MLP neurons of a small language model. Each row is named by its layer, matrix (gate and up: input weights; down: output weights) and neuron, and shows model dimensions 0-127. Each number is 500 + 40 x the weight over its row's rms, rounded and kept within 0 to 999. Numbers have three digits each. A neuron's up and down rows have the sign that makes its largest values positive.
Before each neuron's rows, "fires before" lists the tokens most often just after its 100 highest values on Wikipedia text that the model never trained on. A number after a token or word is its count.

fires before: "al" 32, "us" 9, "f" 5, "p" 4, "s" 4, "," 4
L8.gate67:551490499499463542433453512479476467449481488537534501498506468490438494470479422513553426506496459431472518537535529508504516554536469472457574440521520503553495488536481519537444414530483578522538461513541525637526491494617536485532496489518455482481495425412496440498550443529434490447468469424488448535501520454506482499574492449471494448503530536433472479515564496482547555535469
L8.up67:458529524530549564538496450433517527503431483541547500582551497442476547480531507449569483526520510568474512482450483496451506437604417433577457574468533469540539552556467485456489503538456516524528474498455502513540497535497503523464536487416546496491474570524440461499577496483525498370481500537469425514484529501518561461532523550504479468418577445461543467559486541445578517560502
L8.down67:474527451516605476513492507447462410491542513452512476482482423471522532547532519553518541504421548500505521471481461512562484497499501499477496542545491512562539474494504522520542472490471467431529521572536517435492548444531521438471472531496445457466440467435428493544406440516535476496484513513542573523498515514414492473509540476509491516503487455513491441488473471467579491458515

fires before: "s" 51, "ist" 6, " for" 4
L8.gate23:523554531472446502492555465530547475501498481472564456453490522451513437524501461445481458536511410436471471496458577541538527520510514426482534473556456496458467542548518434521476514544513467568472518466497484538494485479528601507547512577511506515476497519409470554525502543490529482482453450469409482505552508501479442447466529490422494485470487431490480557506506540505490446559542
L8.up23:604539406470470534523499466493439402529493472501533536500488441515467514515525546479530550531535490544462459477516448492485501580509494475567554469466481507536484510563519481559509510453440517507519495428569490424482450475558495564482531463499475462519578498461462497462486544445463524477505522440500491547561491497493501522551455478497501492486568428539483517545567505562440549552506
L8.down23:496517607541522403518461497509487474530525534519507573453504477535487471458498539484525552468467401449468453519513478514487394504470519535489519475475530471598450491476434462503428437482424533502491465547461509506509509550450505521443454475496452419498510561493512529461491478550567483534442537500535547453488531474463546503466529508529546502500479466540483456503501478530409528545459

fires before: " |" 23, "," 16, "." 12
L2.gate277:464523436529485609480548438488524493516537466570501541468403514487451518562559533517430482546510508504424507508515522460524514549498518452576468498505541500517448537460474517488482517499486462507440495524576494502467508493507470490506590557432443507510497490566477545471544460450445495497493465578462490524468448515527428503458468482503520475534509502441477440524506468505551513540520
L2.up277:547553526505570514455422514479488437514490452549562558498469454466458540504492519497522529464485499523529489512453476523562447547445506482525525511472508414511540509500456543542566488558509469492464508457465548483466574470485479495471508507509529480502443513542438434454524450407539555541464582521498504514508497523488486507510495518462547535471521489495446550577549545509499594541519
L2.down277:481540435565603532494463503442527454473483451517506610576482461504488494511512545535519504489547574556502547450547454525521482489490503509528489438492461497499461482443508539477463481535444487555492522455545458549471545562499541453468401503496513505552501490500487405509481432448535625517501522536495434576449462515545437508519526488499522481502524573447455471550475435531503462518443

fires before: " to" 65, "s" 7, "ship" 4
L10.gate290:526442485487524549527495512491534471459436541464526557445557543444434412525585456509536532474503508492535530497536516527455511466473594507515497514518520520486543536476425587550499552543494498580424482475492466481535521493473509535564443554511493538477487508495550496463461447489477491495560549460535546547477565511470476565510546537479507535516499501536478463387549483448464615472451
L10.up290:482424550458464439510585509465498527517493554538499539489485510488534443538544464480576497464483552575556550447493493526483497547469510504515438510507546519519460551490521480536539493467472476420503557476516540442536554489493522577483537419446507553502505566521508439474451454453570431580473561471500535532521529510544511522544419538560534479542480447479547457450483498459517543521444
L10.down290:586427468540597504462472512481440507459473435453496499423533528560427508536522482493468526505544529490495460435494575452519435512515519482497446532455561546531533471505518460520462426519594524427447551531499492503527560480533459549478554470440517404561512485472475533535560448462537503525527516595459509496514448466559558572523497509533548561582540426474489429540520538527503516509514

fires before: "ant" 16, "it" 13, "ru" 8, "ci" 8, "f" 5
L10.gate330:494486511558584536515489442501489470471516470481566490494516515559492526526535522528461544450530457491585549457532481483541609511446551465465442550600511492490535592541519551450517537494468471491465477543500448478487468519475544453525488503569490487487470466473437522515496488529487472483494536516514498430556504453386525564515499565503528565515535474569537551424514445526557521530484
L10.up330:445514507535537608464528503531470494500490489458540505538453438436503561482444518518510498496543496560496533428472478508476511499528494487500507480488521426514548544539550463485513481529501523437490496503495506496610603528457509489531569446458555541430501509555435479509604562483517535496550471456506509473587481448496491475476521515446440453465559526500530457493478488447470490463440
L10.down330:543467549498572473603507428468458522452473536471539493510481492553484503431579525456469531525421532558516515547486461517498511525493495561500475449533594550558514488562498495431517453506508492567484486456520524477424487514467516497506516523549508559432506478527484412576513476489510402542508445533515449526470516598542483583452495520420446604426482466467538550427552457527536480568462

fires before: " |" 42, " of" 6, " " 5, "s" 5, "board" 4, "," 4
L4.gate445:483532519469540476518509533444586494566537519498502620560537488526443498475493510537486465443508405497536510467503509543552448496437522383445504470532524498561565487442563457429506501510496526480450494473496544550525442501528535457486429491543535597494522491406523541520459526484415514482473459462448498498512552496462498529563516523505553566506509494518509461456510558439502557475520
L4.up445:515472516485526465466505484482525467555487465588529522526458535506483482473509480480580549544469477397418457598414526450516564400498506545469494512479486526499501533527460506518471454484493491504507536487479561487481527539493526524455550484483537582456491530566499486542482474510561440491567472499552529543460488457485528484437486475511517491501474549509477502502503543463443558427531
L4.down445:501507473552424540487503441493485515478432558554541484433488518476522551513469468477540537434465612542542535535504497469440471534522535539533398550521447503438507510506548495476513482474491462483519428511534498454449527538477484492499516431472467457482500536491501525504480544553452322522491564546483568495563478491496482530520549593516472518489477466489458459552495512487576532531493

fires before: " to" 27, " with" 24, " the" 8, "s" 6, "ed" 4
L10.gate178:484489495590467450381502555551442481473522513458566555457502502531572507552564493483470471475558527473517485485472495516442481563414483434534489452485498470495560492475468556505459548473503513482486495413485475499498588477500514454507471458485511530567439519490514481445554448520502504478487516506482500443546464518446458548500534509449498481480444473538485470495527520481512543551502
L10.up178:559537551508479457472516557524475459443483571508495576593530455466505464551546567437519557541541464520572501506436535509543506518514527425453464412470473498490556464477502520555476519448482501464499516514463464520501509415509586521486510483463514478583517464503551439455489490458559470507528523518553534475518477499485470526522467446520552507435539524498518383524499473536491557484469
L10.down178:476454532511514529435557558520434463454462525456502483445489518489515459512505469536443426494514517510495504443429499440544461556483520492519472470511496388502516535463479539471522462421538547473457444531451566523474482462526552450413502397523534527523470441505480542493519568480523581512514523513509500482556451486493541482534536473580539541501445481502466495568460504516561525540481

fires before: "s" 21, "it" 10, "ne" 8, "and" 6, "ant" 5, "ition" 5
L10.gate419:468500486489465491452553511458453406460500471496431446474516560485502490516562419549532527439534513474446483481459487499564469510455489489409515456636517522492571504513439523459502469554505458407511483532388480468463476536528457519446510435501506507576484479519494522571481544493466499505546512595453512515509510542593425491521514484482496508402458540458545519520570565491480491519544
L10.up419:426586487522568541473527446534495537491510376441470501532434441473543478460517542505515510502495495442545450493486486512486438488424562469462513536554504518504491578509459509449445507409497538407440510509542570478575465526470494460497470558523504584539548439528500483546443532527496524458457453519535446452486543482525492468437529487485506526485536405526472525504471557451532543443507
L10.down419:462504446459506477465520469520460515399397547469520481523580437547512465541512535554426518480520531582516561513511509555490462458545526528479525506510505504554488489585533503500552442522518482515543533549516461528479532488531462546451485470516491474534396455553460524541524468509527505474493507525509506468481446491502492505543519518533480561500425446536520504516555551573513470517549

fires before: "\n" 67, ":" 8
L8.gate131:460487476574489466425594498468624465475535423557459497515463564477455494495490535550469526575495454491516482526488507462503484564497556523444518459535453469420500555496477530517526484527530467473483581443504472467470483526435514458491551589498494485546449527515513500562449500478477518476569537535437571546497525504551408568543488531455495497519459527451474560458465491493500514497519
L8.up131:555539482577455498550515492487492530499518457485483471404447548546556450489471500492486567535509488564562506511500514465513516513488482484505520508524473530489517477482462542538468449401523453539569469569512474563507521535470570474536485540542486514516517467487491458512446543489509470504525481487545461444489522540466481468478588460535551528504534455463447479501529478520526511504458
L8.down131:490528484507510506491485468544520379485542473451539547429455482427518485554542526498468486493557515502529479473478538524544479494457526583516429446479493496473495564454489466497516507487500498526430491490534475513549504508479552466497462499516445500472457512495371520537465482591575639513480508503429531494500461550444524513414508447540491489485437497470446544517501529475504459480441

fires before: "\n" 54, "I" 4
L4.gate379:442490418468494538530539547491456444503444526547518502527446574551429473477447547422471515530505568442462503470484463467462438464525541481552522542541516481565433523458496497504448527504494436471490464484501504432504540504467475560504489488470521566450486491544448503440488504468448494413528545501488494488510566487539466538530540536486497497450416545463500510539531550487466554470492
L4.up379:529534512522585443509472460408482392495498497496504484563466481578485523469533510591496490567468484519470526461493510520402572543542514476593522452476533534490443526524474540511468535472483530550477523511563490477590563501461549461518509474487479449460450428448537498422515475489511602530493432462492529526494493477524502530589493490503546588500484593494493500533591486490487505565463
L4.down379:501474496497462496487518472517454512499562591495503561530529497525598520493491494517466501592469505510488506517451484493460454566489467500498477558499495511504567507564475519486543457470437522514497497491460487541613411529477558492482561519502456467561402534559529477511490512535527292458441477586515526389530522488533526486543506512566521490551530576476468496473521489509470520522441

fires before: "s" 26, "is" 9, "k" 7, "ke" 5, ":" 5, "en" 5
L10.gate391:484488543497479508432578473516545485505486588510486505525482477562498537504505472458510459503489530481471437514519519514518526520490517518476482465493462545465503550434548576509469479492489531544544539533493550452453457467506417525472529482494420447483476520543585520501458609498464515495541486508451546555513528514505495474469512450447401513461524493482485481486581482580441498501532
L10.up391:536531469559545513492505475469454498516509502524485519421474488515487485424473485457543513494470495484453495493547502445489521511537565507475459462572444517597505454473527457515449518494449577528610460509426501546454532524606525440491483544510515422522542507583449523483513467486481454434492537508528489478550501556524473418487479507508496506459433508493500548546561439511437490508543
L10.down391:576546528492537558444509576534576471482514503443484444512499510447520437540532434471466532465509492507511449499551492541470438479484534470469484506441545496494472479512489420502462437448484535440539490594485482501569473569462493510476516539493521485448459482533566504497434481501484588450455430515560487569500467454529418480465469490431417427541475436458477606576524468479481529523513

fires before: "s" 43, "ment" 7
L2.gate268:460467513520521489441511503455521475564497489528570537465430518530489467561502451447529490517540516440513537461523524478510449442511519541445466476461480477550469465499503491507440527485510522534494514562448545561515481525527421472516529494496500477499496610526538541481520580547424562484550477495449488498589524478487477569499536576513564544466493535396448513487482464533488569574544
L2.up268:540505417502487429458539486527541566461588511543449556490506485508465399497470469533545490580499523528487512529518458394463516421504576456464574481505519532530468492474451508486494517429482578409511556505504520437529501490560471520462502482451534437512482544582504465532475526449490480500508467494496562504529498514514471528477474444486523502547497491400503415445505511506480539518552
L2.down268:506489525587460465437484527548479460469480542483546494461503509470501591539481555490502510545523506460487434552492480456515470446478545487584419552436512505441431480515472422558517453402511574490460462450504490488470484476517444495442499533463499395479477559548482550518483497486545530500449470483473464527527504528510428425494461500550545501471503530484511410532428511481514462554485

fires before: "\n" 100
L8.gate58:437515453567473410539518522498540476494498480508550510505457455468467599556465501494518546498502489473494472484569482530499497505523494448437537478518487514530426515532478591586517472453468532578495506445502535480540512505504510493530436490535456472534484498466511533449417469527489515517564502522548484571430455509467515466475489556406518536530465548510466448541570501507513570503546
L8.up58:537473435622501496544489460489439518458554502569589553441473554495481377482479492561534500525481502501440473471523460478475534469534504407448475588548530526504515504517480486483529520441477443526496540531495495495527490487525489446513460492485540437523546471413510503526456475520503501498530426515446505560428561497489534548604521442511499545504513521480455449515562515486519447549408
L8.down58:499518431527558535543505493487529438601545484489522484473490490497602512521418537521495507550420466550494442484507482468566522522493521557465479484537499512439537512523442435505496507502468486528515580443469528562558523488472496448491491536507444418534477460511468560541555522510460398502515471537540483549514493482449562520509462507600490544468528523466453477477531540496498465485509

fires before: "\n" 60, " " 5, " 2" 4
L9.gate479:536553485480530581460486476458487454492489546509548459597433495503509519551467509544540514474487537400516478426473482578482486526490498468526509486520511415468475497530417522469519533471478476475537537463502572445456529565566466460499508552507442505547449472480530483462495417525528445448508523540551520538553507443472482521534456574478511526565506498513442438461511522529575510524468
L9.up479:564458415558550520469531466487554444509449458492512492471400491539456563536494451449520537592502472511526523508588472555495475572581552521527531519521518465399463477567555449433527468443455550456512541455462554529530476537453466489517466497508441494461478475505505558459477452583472507408537463467471506466522481515492560498548524450517478529518529457512543480559508495507498487610547
L9.down479:562494497403447505435537493452455513626636602529536548550562477484518529464471546534490528493444486454540506543452464502516517460496500517531517450505556535495504463512527550496490455460490507419457550501513487538471465510515460495495512504434485419486441484517523495514474447474503445521437527522580451545452502428453469538459504510543484467546543498505505472558534490540498565490521

fires before: ":" 51, " of" 8, "." 6, "et" 5
L4.gate74:476497491499516507542585482527443515527431490564475557514532522550442480530599570474482508480498501520542481454541567465539552532495472505545471569467463546543521464455453429531484534495492483543497612509561538523452553477559562515486516473564523472522507598572509483452458435502491506489456411454492533550522440509506504450451472425529545501546532524560488466537496494524477494435451
L4.up74:536489582532570508459455534488491467451442424509530540504477474562534471503490583537511497515532443553481546521556430564527523542509577486456493515543489455545548491528484545493520458456489505558585492516445443455496480516549438465544501471501526516512455552481411462492427561445522483456518486502550457426551532587502513509488481512447527452481454478509534461495558521599485518474535
L4.down74:510507500551453519473465531557523544455487516525505482524432497449530537537494501452499455489472542427520443491536571513517565518538482518551498488490445397522474453502509542543531588440457519513443517554504515514512477482410554502431504577572531453523502413527516478501503437526494441475489501562494621456464469464506473494484538526468443507490511523512484483468505451398529491465451